config.toml
n_layer = 11
d_model = 512
n_head = 8
n_kv_head = 8
head_dim = 64
d_mlp = 1216
vocab_size = 50257
activation = "swiglu"
norm = "rmsnorm"
norm_place = "pre"
norm_eps = 1e-06
positions = "rope"
rope_base = 10000.0
rope_fraction = 1.0
qk_norm = true
attn_scale = 0.136
bias = "none"
tie_embeddings = false
parallel_block = true
init = "normal"
init_std_qkv = 0.0285
init_std_o = 0.0
init_std_up = 0.0285
init_std_down = 0.0
optimizer = "muon_variant"
lr = 0.0143
beta1 = 0.9
weight_decay = 0.019
lr_head = 0.00486
warmup_steps = 0
schedule = "wsd"
decay_fraction = 0.595
decay_shape = "linear"
final_lr_fraction = 0.05
batch_tokens = 131072
seq_len = 512
doc_mask = true
train_tokens = 613200000
steps = 4679
dataset = "wikipedia_en"
MLP neurons of a small language model. Each row is named by its layer, matrix (gate and up: input weights; down: output weights) and neuron, and shows model dimensions 384-479. Each number is 128 + 32 x the weight over its row's rms, rounded and kept within 0 to 255. Numbers have three digits each. A neuron's up and down rows have the sign that makes its largest values positive.
After each neuron's rows, "fires in" lists the words (lower case) most often at its 100 highest values on Wikipedia text that the model never trained on.

L3.gate350:108100097126118140116136203140091108127090116081049097113155123168142149100131143089127139101118093099152099183103146096094136127081152120162064126162117125111179110117111066160164087148167104223126164167108145116173102118144137071179114074124084125111070144108163139139107102136124154097
L3.up350:199129172098137159139094121159155137174155147142124116086157122145109087129151175080151116171171100156095111129152111052167188127082069180086157165136177034138111122116111172105084131130087105114138126133115122109025160095086112124181077088081171072087173098133103172142094179083087076072
L3.down350:094125131155114103095142148147086086157104108103109212130094164126105127121092076119133137194167147125157120141081177110132129084152113166115122150064119157118116106128092129108072144109100083137159199141194146116117083102105149155066127174152092211143136154175066085131132106145159081129
fires in: "which", "november", "in", "that", "june", "on"

L7.gate561:140133081143094119155126146148131112081156150163157139059103080191132175190185173125133093115139146065074095150163109103127127134170141144150116123102093102098106125098157132105137095093141160097106148073092117099138113083164131115104110147176171155231143127104072136095153135173093163079
L7.up561:119124103125089136151078121195120199109139164181112118121085120152093119118165161085094165140075125110115191155087139117181113168122158095119162107185187112159085178134136133098135108149097169171127139130108119191152156150116141114095132119131045153159112151192153126153156101070139061140
L7.down561:199083161070144126169148118121024083094095180066105130104145067182095173154067106196104171150118164130145117146108150086151130170126129132104150094152101171093157163167171161157149101101143162097126143125073089191122102111128112137081087163177121104131143165159124115112105111164124165134
fires in: "was"

L6.gate141:089118110155098149136148109095167150162148157153126139097092074081057092156163128105132119146142143127069122090047142126053131106156127171125098125110128142119132155153144116102122097017126116109192166078156107171194115168140163124106140156125127130154138139139131107196186135135126103215
L6.up141:157142100162184039131092119138159147112095168149130116201125097087128168134169151195150108118113161150166157137137190152109178120185096112129119141164203132127189166152103118145163147072115131157100160116155168144124132112088090140145081118138147121156128174109080183142094124178138185135
L6.down141:102178119171151158151096093183255152120075153076092138189160091200089179117155142181146090143159088077172116225114119108125174168141067129091134139144151158139094122133072144110151134118116181161132089111137102147179167150180132108158150167168144178244170115140122123151129108136132134067
fires in: "the", "of", "in", "to"

L3.gate117:096114117116141135071156151102134137135141076113126144136127042093142102118124146126183114132060121152140143132114150116126147166092091159088111137162157146153150136096127173075095170120178100108144145115144101112163127148123070113109126085150084131179166161125132104119199075186114128106
L3.up117:076132133090080192156120088129130131095154122101197128203107168171176157152106188102189139165110118094163113079146085131151143099101084088118146137139157153125142145114156061096115126153103152172156126097087148176160114094084158154139128135089119128112123187107122125113165096172125132136
L3.down117:101155148127122087168141093140206093107123204138130090112132183159137145210137091090160142089109174176131132097102082156121115111181128012153126093115104144080126175112094100129107084153066208105107095141096153143104190087052152139171118123098148142115094108133079127150108124126117174146
fires in: "as", "to", "which", "name", "would", "30"

L3.gate342:122129144090103167086187094174149140131137179199147135144141126178155119094107136106154169188128164159122116039111181157082117069075151102132139149071113132112107147117163150125127049144130166229093184132127146210130152087126086084073108192107144106141170102154128094149084081158106102135
L3.up342:095135147140114156130091109131128118123118159145135055122126078105166137180112100078082123160148222150127189059133188100148154145112109083106200107072143062094132161172131120100141123170098138176161074135110146200120124157152115102127163152160158058085132057138100119140092155164118101082
L3.down342:139178128151162090137079123146074159083161119067125115127149017149113139138097137109103142162153110171091141140152104142124143194085109175116119119131065087153132133112133079139117095118120103136076134100149156142160153147107123155159100151068175120099147164103113192120117139160174097147
fires in: "of", "de"

L4.gate172:212162165158027114146101126166104143124140166095129126114207154133116078115112144139102153096138115127035151113109118105134151165049110210115165172100210063124167147156101130110149094133167150102141124132096112192143125152137112175119106104133101147112180175142152176186120130106127127142
L4.up172:144132143119120110163107135099133193139160193173099152138183134158046116104155173139147185091042137166071185137121133142105116073150095124087115118171161105135101130139167168167144095099135149069075181097126165089126104133113203165071131166112128124125155065144099122161108175162152107059
L4.down172:136194158111174107100136128062089086106122096158130160144160150138099175116072134133178138086092128144077166056131101079130144141185118085147097136113095151120096150112102140130126089087192096113169196163071191120135130166125168126160131140158117122101136147153156092132118109109118095121
fires in: "second", "later", "third", "other", "final", "first"

L7.gate590:177127081102149107142128131094166132093143057139177056156111126142129110132086105134069148147162111165075175073161128144085116143101153179113132176144163105150163099128108133121142114093127187115151131122161073146075214160131129140147108094150123093116125080149084157098111187151181079186
L7.up590:107123192168159104142189108103114090136110061105118124061058107165138110085149162171165161118086160144174148142123104175113150088107191096190141161088196171158177113118140137109143147199124140158125126100085125068083118124118141145082158168141100145060109065144154165199130116130081154073
L7.down590:141156103110140188192114170158052119167166150126139079116133125133123088071109079133127133053115112109131098102113098108148109083084131104106147140117149173137124115143124160119234099152097239123111209122112126095130111176101128140097097127102115124103082117132093138134082155131162147165
fires in: "to"

L7.gate214:178168118148150119165122212122152148104048120078106166151114135139139083166145122136116106124076155185048143028148089103120119138159133170183138076122121083141060129150121123078153150138129142131112142112136119134189099085172156147133103085088167101126121114110165169080163140159098156151
L7.up214:140206041180138145167142207118159105192060131149126146159122161127123143150120118103090114160124179123110151092109105131081169133138132135110099134153129127069114133084123158183144114149168110120151119101133157096125194139109105213102113080141071059194133154089122162116160099132141114163
L7.down214:182132084084164082146150117178157147130057116096224112117073147085072135177125122172111213147082131156167118162114153133118141158138106188151177165133058108122105030124085105126102162166156109062135171070123183096129176133129067146128131153112173144130144117077162094087126129107088098127
fires in: "as"

L4.gate1114:162126155112119129101191150177137078152116112184090095159105123119113124134120171094151061178091172173108154162119105121177122158109172126088161163126140126098124144141177146137123115146056184208164152163100104109126115096122164168075135117083196057144145078115154126072121120158123049176
L4.up1114:101155156148158138161135106128110099161122154146140110110129081155092164145159069114121104138116077121107104123147106121136113193103114104073176186121128179150147074125160131186121218109138128106081143172194117166106126111114139126157147127122147144131165108084140127170128101136097107167
L4.down1114:129115148103121093124095100128052127208081123173097139106145066115152114149037154168124066118110105128073118117139128111132124108170112149100202092169162151113102109197157122100104158060117163100139137156188090050089106160108154097126116125159164090094161168131120125139191115122136088096
fires in: "on", "of", "the", "in", "previous"

L4.gate291:159153129168142122144126106126120155174124131099115102091132158121142157151166162177144104142161128150098167140125138180102087157120043090153089125119118191114079110104138102095166065179132103184061098079143158119139133072113177121135104127112124175162143102102157089129144116112151129132
L4.up291:191162125172109152106106122094124118120162172165116105169103104115166106158106148167170117117129172145153197096091113096093106198133172093087165151095137139156072148144061109170084087191104199153115088129072098084114080116088147105061124101154122107159175138123120118097221076157149149139
L4.down291:138176149105122163166172107113127112145143114121122104139061125113087140091187090127125129182136138140083109110104139105134122195117137140085113105073145155137110129117140115115075102163165165149047151111126170148106143138171134122138167111117123147068108098067146130105144087131061131175
fires in: "gold", "silver", "record", "bronze", "evidence"

L4.gate50:163130132196084150155118140139178142179134170070102102059075111080138111145143136121063121122120144105147111125139177148101175188143117131111174135146172107074136135158129168157135101166118108137075138121123138099145161134056131120136127093100128089054117088095158140120155110183107167134
L4.up50:134149157199134148134140176103117119144164155193096120172168112119114177155145097205083180089152115150066146104108154095112120121167133086115101193119124079096107133121104106155084149151105100110109121125077127099087164185124125156120122122083169151098153116093132098148177162169109083170
L4.down50:191129158116181091192135171146142169138112183130130178147181120173205163074192079118094129163152147117128177124116170124085118188130135129060131117096145109080141132127161141194139159120151212110086117059136047101009139121132158138140116108130149199128190157113071179123137142111145100173
fires in: "gold", "silver", "bronze", "diamond"

L7.gate780:121098164155129157093146131148148149149185158150146194182168126108086120124166166128103127117153149097102120140181110068128099077114127108119067183130138143137155187110118096111137148134112085144155084172168129090135138148115128108061170177133142063158100163143106146153110085188120146208
L7.up780:149123104121181136139097114146153099098123150067152150157157088110061116104154117140203099084068137133096128149178143124113083106159112147124147190070123197124171124136071171113087137122048112152115150109137098143156101180085170112127095188111146088159139142114163181110126122101167151140
L7.down780:082119182087152130119167117142213142207111211128182101131151139160193092097121112143144139123147127179178147169110138129119154116150122115149050104142145156090168165086087146056077136140140216117125139092168078093074099140136157123109124144066128115183089092103085122156137136090075131110
fires in: "and", "the", "would"

L3.gate359:088176100120145125092137138132113090155133073157101159165115108125103118157104111116098128081136100177058100154140126118203075126140096127179174120105114117087141065125116096124062096131153136131083179119162143136120199191144174154187097104164153133097141136104151126125122178104091174122
L3.up359:166141131145169103135122106103170153191116099196107081134090052118039139122106095109182151140097153151174119187113114086113085126168174135165120205147116110086177128158124139180142134083097182126101121133115153162119127122153096116133097176109109112088123089162170151129088220099112139083
L3.down359:172079144155134122058135184136171186178129152156096143100162124147093124097123154171158113142096178155166163146146089134145163078124133127171142070130097116109121180105171152130137122120101255141114064115089169123101114143113133124135095136056128100104119101163076149109107133125136110146
fires in: "to", "in", "as", "on"

L7.gate998:143146169099120113139158177075153130171125119155146116168092177172151145134074149055111177115113100143143136118128095227118073145170141091102071122127095173118146166136133161095129159139110106123119115170115148145165140126122122093109087112171133120098171107100164118163188141108098081167
L7.up998:075142125129166119150118099107183124109121161141137157079142189154229110160098127080148099078118154062144138107099182123114113152106121089140142139165149136075155167137166158090145133086115120098087162160114134241132119137174164134139079093200128198101168125086164160119140154124090105151
L7.down998:147110145094134108138140144062144108102128178107081116151098156098168142098141111132113078122089093108148116080078119133124144120113109095119130099150070159147106139137124179181120165103110061168145139125097082141108072082133100099131059125138164182105142143077176151125159157076113111115
fires in: "on"

L3.gate524:126127179125186097132110137113090156079144107156100147105096085191113123127113122128079184127104188120159201089119072128125124111125134143091164125188085131142123139138062110137186140099120192136155140162133095109160159165103186114172150162139071115119121123166132132094163132223130139128
L3.up524:129131130170096168128122110121124116162150125182108051132202117127114086050148157147119145247122143135124132162090106115099085137221163115115164095139203126118197136179107114167114140123114099127098134101122128125138151091104121190148143119141171067128143122119122119157154154127119175149
L3.down524:149130104174167126110132156091140167108180166106084138119139138139140083096167164106086142145069104195103184095110145134089113085088114129039147053170129160106180153097092156126146126084159192119136118128151065120151133158002130159098134127132179143149120128110108124064138090130134201133
fires in: "of", "to", "is"

L4.gate1203:169097139079066180181150098109136160124111141099128129136133131094125135153100101106143148200116135134156115124091091083041158137091158127184113142222109111146130156094126157083111102102115120156144145086080135147159148066123130089184108162138129130121125122138160126166109158137015161204
L4.up1203:137152113111121109176138131064140149151106156120080103133154137189181129150111115101105171089128078131126110136118114143141136135113112148131119101142152084123170132123119120153202144180086101128159129171122116142129079119162081149107117081172146159145113136160112127104078101132106163076
L4.down1203:133077103114100165195160111053149140078135118139146097086135171091134138176111133165163116156147198147147101130104134121134179231109170097155127099168141127176115148143143114170105036113106128104160148107127123192073133150085129146129120124133206073064088126095122116154136131086113121160
fires in: "as", "on", "at", "in", "for", "under"

L6.gate499:134156119129070132076155106103146150124144119123120102114169073084143101149097115154146209154118112101136138070169073164106132207103162116098113077073116097107050129124125176113126124083071132119078176159143138132129134155140150119073124149204189127122124178184127164202102175108172125173
L6.up499:154174116175123113149185193145115132130120116156103095142135143164109110140118060133082123136046100051110113139090112160164141176092078144114113090140117058156181180163092127094098119149121087148165161127147152138097217197158065155111167135115164127112116132101126049050135136201146087122
L6.down499:104161214118091080175146169096255152149149109128123150103118151160118100132092141078083106103172077149070143149172103124132195117152145105141155093168118119145169148176166104172085139169158128110200169121109114144129126177133113129123184150126174136087116067120135137096118115153104128111
fires in: "from", "for", "of", "by", "in"

L7.gate440:138189094174161162127099117134138125062146175137131074106068105134114125143173052103137122131158170185123120128140160137062106122124162087147107071092104130113142135096122164124073121144113083136097157079120125099120122046144129128159157149086143116191167134137162075133114075177068144110
L7.up440:165113128133127168091146083100155140086152130179096141113114074155167136087154117161093134152114169121123160130089113160086130187132119090153218055112049095200195140130199112098151072151136129094079141103116093133137138154130115067125156099138135156169072147121161102082162110154179088011
L7.down440:171196092154130128106131113119255100109059132151099176140161122115107109149151152121098103184130219122131105096120137169099111099116058068062131060125112100134139100086159100148124139137137136078128112124134159150086116140118133113115177100119131101154124108118090076100106157101140119078
fires in: "of", "for"

L7.gate571:159165162117106108105083162138140085133082123151155097036209145094106101158088194122118119157138151130097064082203105158155109167158186178097112108167133133126108138158109172143126180150082127177140092133136137096112131111132153164094131104138094136079115152096090132105143160113152096115
L7.up571:065160124155088139087130119082138108120136129127115168084207161106118147127123107173105133092125129150126149114125099161079082095154127132099170143132114096128165094149159167083129148137162132162068175118151146224156193121112188117126121173130088069068134160130176148164090161104154147161
L7.down571:137085180117098145118191135149143098161136123143062168145145101139149112167121147157113104111070092130163047123080118108162118154113131164146169124056121075119102096086130130172158073127145183130103171116132109186070192135138179108098184129144157084110162125125182127095151158069135124134
fires in: "first", "second", "in", "final", "during"

L7.gate653:082150142059117138106150129156144136151159155148073082103214108148163124127137152159173129145135148085144161178163082146107153169161142148135133123153097108112116114094174209144148126090090128101194135165170176156106140201127148162087207130130176089089196152161117130163120131172102129155
L7.up653:137149134175129096178113090109134100132175139095121123089095109137127110093177100151116105098094110086141072095172120154116152119098091167115172112095188095172125133136093155068119125095184100102098159129124128098091097081089132061116139156166144194179045141105137156086142090125111086101
L7.down653:130031157100120180116114116107128140138039150155211086146161097123125131148154142104185103136194102136072201162126132096131172122121173100093137186145137123064132133169114181102135196105153142124139129150104140150113103133105111168142180145169141111183142126099123155168109158110106100120
fires in: "of", "to", "by", "from", "with", "the"

L7.gate388:098108200162128096090096142083122101135190094123142156158137092125127152172182130102157102143150090168151129102128106137134150099131147171145132085109142197092154118108122134183117155148194114112150140137114066070146155172147133069150123150110115130147101148122176132128105099155064112146
L7.up388:128072152163136120139168124117064106121164139118130104124130097121068103144203061143107110074145082152086161093085119137086027121100079126132105100079088108141177109196171182108118165130099190165097133112172112091086146167155166151146132135155093113192079125103183146117184139137088117070
L7.down388:152211092164119075082085149125197131155160228091105138083083137147076096150117115116115139125104102100197136131169160164080179106190144111172142149085121144173061139112130121123116176084151222140130152106147172040089096148116157142152195105150140174172121173098121100158097119160104105172
fires in: "in", "the", "at", "for", "nominated"

L3.gate311:078133176110112155115156161168150130088123169145114152154124095104197098151138139137086113137129168136130123131084126095107107112021154119178117136113183106123157093123177093104121117163112113129160139143106103139142164145135183126143154163130133116167158119146103143110132124179152085157
L3.up311:146116172121141153160167126152146142139119102178133139164130121076140108118126120174133152071145145097130108083132135124153159115115116120129135135098103073155129139152129088097140139164160160122139106133128114123115148095149096101146102171135141159094107120141107116148081230112122075165
L3.down311:094083173127069156090132113118163108142124159121138116099081171156124112121086120156128146184138085161099113113114081147160148119099181104170117151146139139144118127081142129118164121132126148110142142090040122101152138115133150156156148153052144133134121133157117104110179128134200132107
fires in: "of", "8", "during", "2", "4"

L4.gate699:151154121133118086128168067090124133176103128150127169187094091162189106101139104101150148120165144179143109088118102061179104158165130122166058069121143156156144132183118121032104135133126170175150085114142163159085133166148140150127135164105143103117100077117127091095146112114094163137
L4.up699:135149143112174128105101124094134143124164097157074171101097185148156136165129121079116117163113094119100136098148116176072116122133090125131141119163137135152107134134140139134124096132161136143110177145083128064125162088148110070132124130137101196071130076193151142108194146116101149166
L4.down699:154138081139160089129102164116121159160128067177101141111095157130163068106145155101146132163149169124129145132167106141154129126153116119172064187098105135159128177108165127141107169158194182103115134088134170104072070123153124133166106068153100116108111115223154187125127142125141181126
fires in: "out", "in", "a", "on", "name"

L4.gate33:134194135175132130125120093097169119108107098117166170172126103116103120076172178134159160175141101115143117090137140122182118108165139116132146103173070132114110200153108121069128160110187118036138169110162120138118152127135119159154139108138120164182137133117146088121088127133095182126
L4.up33:120121103093128130158171181122084144105128090114120072106180150092107094061099103157157113151105163126133169117132104116095117132155175155090145131114098174103184115173109152125145160144085154122132123216144123180114165133125146177115189103167134104127189085113105138158124127159138141151
L4.down33:111139131117110169093116117169119136135139183153100106118083128122119094095138080132163122148150094120146132109106129130132143101175127101141085140120117128126184148148107172067095155094150062120124116153157118092142105087137091161157108105153175120077180067082114126141116146118114053121
fires in: "by", "of", "about", "to", "only", "with"

L4.gate834:161126182112097124156144125146116170165082068148130098174104150138169178132183144111149063133163111082115174057075116158126121102153070172151118204145121089162100086173138108183134104171149118102167118148079190096121142148116154171154172093190135087145158176108120110140064150153096073158
L4.up834:143188127117138130169142168121136144129126145154134141180040174093055203127160139140079102134153132129107155110061157110099138156076112067089194180106179132162063141111129184156130145132166169119126114085105073105129185118165119174159127131112120131211117114192132139101083163120160075160
L4.down834:113129130094168115119105170125091136126066147131143130132094102148054119162137161119064142146106139112104087144100128111108098123124051134116163141168133077155149061099092095156101179132153127185118129142090167119112129106134082130166137159120097083142146101090125138086064147155087059092
fires in: "as"

L3.gate487:074097136129153149135190151128140161114200105091155177128142075108176110148118150142187162126154156082138125140117146123133136062169073112165156100169130145111172165152161130118145106104120103114082161164145169156142100137093075172128075132198144153123128139196170115152147100095143132180
L3.up487:162157140183087106123119094102170145142108185093115182093156099070115137059108164108148181106114171105101140088160083125128080144112134129101057140147112100165095094137139148163165133116140162122075133104127130131128128145071109109051162138107085131151139160072175155178104111086114142060
L3.down487:114127093084061155095151091099145104113112175129151104142113065156097144117170148174095081143079136110149096097120130130129109149111136138135066144047142122183136067176141142167150097131099213083142091089116099120133143104137174146136136092136087137117138115042174157095162125118144152104
fires in: "first", "by", "of", "later", "last"

L3.gate587:121133113100129177208130084134120119087181201170115157135153132145116144094156093104152128084122156171097143000107146130096131155101122182150138112141149166105105099112073146135110146098094137129122093142094173098123104081172133083074167135139127118101093118194168078143110101189176166152
L3.up587:150107136114124105123167123090099131128097102118162151171084104124117153133104119175138186116178084085151116122089104136148173146141115065127091155119164128129148128084174165105132120145134118137090100153212186147130134127161133140121078147178089108148125125126169107126120111134128126041
L3.down587:108176161134113090149148125106217065158096097166151179134139200111137208134098095155122145153140110090115171156077063133122198127105125131107073127199151111063120116099183126023171116110153080091109136111102135142096139196085147122105085132112138133128093071134087091139063173149102134094
fires in: "according", "of", "known", "another", "one"

L6.gate420:141157150118100105147112133154158116156141133183080106117184125056103142109164110155099125156160165112113120127185120147119151168228085127163089083169122144053164123161181149101094098106117151148163105138074076143125141089107086111203157101165156145145115130117113126110078109120106135112
L6.up420:131201109119093108165123179125138171100118088116147128095109127150092156167133137109105162154084082096165151102142108131110115159203161164144153142085100161074149129188115146192107167137116165129181102114101114167134201124131133176132175085148116113109081123145122137096156074162077116120
L6.down420:111114149158147142115088153164086108148103151139141114131145128179214123149102093070141138144138117127091155075144113161131166136101133141083170125063152155144113174106115179047112113124155019207118127156130112156080114160115122108102157143140072159124154139169150123125199124104132191095
fires in: "was", "were", "used"

L3.gate73:136124126137188107089134095131114091043112151170184166107095107114124151133155113133136112151141127101118100098133161116102154118145213106090140074104125103123132118136108135117123165117122089114127157143153068073185140171102075188165090166156092112146124159115081102143146101125120125118
L3.up73:178106065100095111142123133099158145170090124168134171142116118161157165198146147150140137094128161100064156140136162099182115105105164150140153100124138119151130088126154086134163124113096087102118176183204115114194098112131114136122141163159149147146139163122115110149105141129123140085
L3.down73:155132054119106114196115137133070162085057120180129118150134136175138168114154053150107090122161091130128195089139089166166126136172158120120128104109135094113090120080110184076126131173049085132128103117115118099138144153124123129130177150139121134123131151113138129091102124104186157109
fires in: "field", "block", "made", "under", "31", "given"

L3.gate224:144101140119093111134170089167148125159138107109146165080169108112074167153126103069121107065145195127124179150154082109107185122126125128158139166113111097130127127128157161143141177135150034202134138148145046133128157173149165139076124125134070171120123040116163134129118103154115093152
L3.up224:214123157110156104127151131155160143129157164149161165105154156137115152109071096144118229101135151125130086124163118138124155133055175134177118147126091145180149112099152141154100195124110123229078109118111125093077119116129173141177139179105113148098125124137154118153124139119161130131
L3.down224:116100156115079148137157090166185059174175138095187125132120151136069134118105054161199148150127057149079107138112124118140153121189107106106142080120109126158085070152200118106122115084145090075120085128153113061069155146138136138147182181104139159092115152145087165091138134097150143085
fires in: "from", "of", "win", "to", "for", "that"

L3.gate584:085110120108129171094083146128149107141139126107124111140090082145155110124129061129088103115102170099110111122080118096102099103177150108110137086131073058093123117191136113132081130071132125152165139132081154130101117096094098087109107115159151127130135130112181144144137094105169129164
L3.up584:064110086153102162110141145119113140103118087102108101149161123156110142147093094092087117094131155120087148107078138134122079165158151132120145152077100137103128184169111145113139099169145110159182125097142109169134158103136089148075101105180116119079108087071085107135176053149161114119
L3.down584:101091096117137147097136171094204081119130092099145092088108113132089108151199071103125110072096190130152111084118111135083094121111158084172155126174094106135112171167147070150088085119144170123131147095106148204135131139052103071095156093142147124159127168154184102121137130135145108191
fires in: "there", "found", "of"

L4.gate190:142127165129119141093165135142123124116097130185142126112134103064141155203124102109148103157117122117103158116138158166159205184109128099174147179097096091049168110150128165125121146129115136115103082081108114160146154080186138117117051128141139078132097161149134134103134111140137151156
L4.up190:128150148154173146104156162143149137109086146044164144165148188113131100160125097152122131152140101127133144082064086175094137117083160109144092165131154178155108108097156107136186133114111057114141157173134083168070123106077088185183095100130120125135117112122107106158106151091091090152
L4.down190:099133098122125160117129141166149142141044159201169085113096139122106128192128155134102158165146158179100198158087100110161132141141099112153133134138058121104144090152170152095106170134159213135100088114142143141156213075203166100165091152165158102114099200154144142125107122151132123118
fires in: "as", "that"

L7.gate952:154155100061100097101097182144141141185113164117108126164205100170144102117078128091091123114110133165145126160138108119125165080164085125102087180158102162158201150074091128126162140160127083193119069144124140122127172179141146102098130129181112094131166160152123101163188126172161104104
L7.up952:132117150058173207127148111105205089126077127168088084128114071160098112104068101016093151157052141125126143081164101129162116117129098100102110141098123166135123103122156099111123126175092100139190149134144053116130159134149134134057133100134157116114146102106045176097109205107086095123
L7.down952:141132168128067168095162115076214110080122114102127107127158103090116132117082118084138079182140123121119070107166167163135171128110136106104131143111110105099148160088175155188183152122188164096130101120117130106136136119153149142166164136085110156147128195151164121144126150120087175070
fires in: "and", "as", "for", "or", "have", "on"

L4.gate345:170154102190157164180152128085123128097138132126075136106104141187128170146116161136166159134159073128139144131135160109140086135065115047120133103141077147137117139156158078173171120129129087081139112144178115105133092104129098152131069084159119063128097049093220154165130176103092132079
L4.up345:197133087151150115126136181106158115119130162122146132107142122115161133152138174059138139218157137163135100154168090070131129108120184079102088130148139094170138212141123108106095146151145149165109139125092089186134113112103056153146140093104144087114117104104103121143165155097102143100
L4.down345:140113134127138131075123116172000131138140199200083134119103099170154128124130176146168109166139164144133160112142157137135143075100119145129167095145124121118138189125120107104102112121160191090140141075102121160111138084129060131128144087166082175090116103147157108162074141164154137128
fires in: "on", "him", "that", "back", "her", "not"

L7.gate730:154090183184126115083217098128143102137136105144101196075112101118108155124133124169129151129169095113109128150175124110158094191129144109108110065131135110153179147115146184133139149109086116105106114106151093114093199180136120120116173100144128122088133170135165127091155161130100141106
L7.up730:136117161106127112100143118119137103131184139167140157133105129114139107168097124071133107144190092149159132198148179194078132110078142142100111165083142186053124097159126153101104086103137182167050116154133082170072113128107167094172158070166117179171100176132111129207126115110141171037
L7.down730:156060084114125149120120134141172061131138148141172119088179134119158156112132140148111095127074093155124175115093185081149074122146087113161118050146111051116126128142186142065146131106133129184123171129112146100112178130106170108149180167103126076158161147127086158103103180097143134125
fires in: "the", "has", "since", "of", "born", "won"

L4.gate96:135152105107137110119112132105123153131130110124080124119115098111144207087111147159146076133121133130139133191087087160114109067100140172073088182108141095132091128155131069155165106103122201131107152118124100151124149127131157100107135172165122057167124107138155127182159138229161098089
L4.up96:094119141142149151171132158103110096187093154118057133163148148087109129134117111085103096093157123133085133172201146125109053174160084173170166090152175084084115119150142029079091218173177132112137151095206101150172185098098119086131103157185177168127166090152105134195106164162183144099
L4.down96:106107187142130073093133121104206142123125164099155162129056112114142136108174106126151177187111138088144112116089165139146122025200155104117169141122152177094109158180092173084129107144071132130076136103194115177151061092132116124142137098139167133127113112145138152088129105118211112084
fires in: "not", "to", "both", "between", "only", "longer"

L4.gate874:091135104171106118089174133153175162156162137079091094124119102124140159152111127172058089102104130147140192094124140131118128234097101117147140132124123128148109127085200134139172124107091153186142107166106085124141114092129088153102092113074102122086182097117116124096182150139104112197
L4.up874:173121177137118148098103153111181121212164118100083136164104091086162151182085084141134161119129119136112114070102159134147114155083174106166098089105112081139154129101106149159186136164168136149152129108093133163106186121149129129093128139090119113115116162134115090159155103122143165133
L4.down874:109207178118114154146127156150043132149228152077145120111091105161156150156110144156117074131094131158186125138123165125108084198116112117186198134156145168094153117114134127115144104116127245099129116096106143117106136142151132065152111149081116177144148123099160079156116127174080117132
fires in: "as", "into", "torque", "has"

L4.gate152:089124095109144159131087122126150110125153124108127131175109098156049136106133127110122168129119167156095104079119178112067136073151102148092154091108090112124120153106130099131097142117174133167060156103108154172131140154158111111124114164116129096126056170111186136098143228137152133109
L4.up152:084084196161136176179111170114113093130145134143140101132126034123096141133133134131071134132155136140113135096125174173187107073234116069127159105149114136084115167128132108114133112139122186091119117169149075139099101114199119154127096125150124113181108150119151170111131135088084129131
L4.down152:117116113128181077074079147137124160096158106120136107157133195086158126123125128127126130158097158138108169138087154109127132136165133180146191088115087086140133124086120099143151165192099137116137158105075096121163178126144149094106123079106109159098110190053144144103114097102113144124
fires in: "the", "of", "second", "it", "one"

L7.gate964:153089095118179159135143179078156152167178146102116147165149071063149101099207141127123079069144160096165162127151140135148102088148152121075151163156133152156115126120167094124205182101146133149096138192109158166126056136109107154122145139134092136152122160171116143130116126131138128139
L7.up964:120083100067113129122176152089143101169230073146131130126161147079067172057188086125179130101130175180161165105180165151102096131128112141122101121167154160110130138101155169161105131092082103133121129173116153163165084164084152131101148093132117164140175132153141141101092094110154099148
L7.down964:101070080147076172123169150112176059111131144144091102160116119146126124080148109134104074147124162150168138140132204089109058168126091142174075108214117107117125162097140141077178110086133144101132136105130144031132120116163087126132159085141168174101154092114157117133065145129108106176
fires in: "the", "its", "s", "and"

L4.gate372:096120107118187158105150093090139116157172174198126126155090100146132100152093114100165128089180069139109123116109110098147129152091144113100077132107146115070174154125161153084142119215135155124120110112135082103165134089090143132140116176164147159125152109163174203071163118120115176159
L4.up372:180117109171136098149164097110116141158140124178149137156090158133167082155064107139155170161141096125148132146150094132125109137118178140143100129141088144108163119107093114149148119167090151193086116083132102166119134177118144128134156216142133095182188103123173128116076129050140155122
L4.down372:069178158112138124090119103135128136103148068181069151109118101122144131151173132125116135064148103127075249120109148094124133104138135128159131181109129108125158166102084169135145156130111106074125087090109147108071091169096130130136087126089113202132110098168174119109134138140125130136
fires in: "and", "or", "by", "in", "on"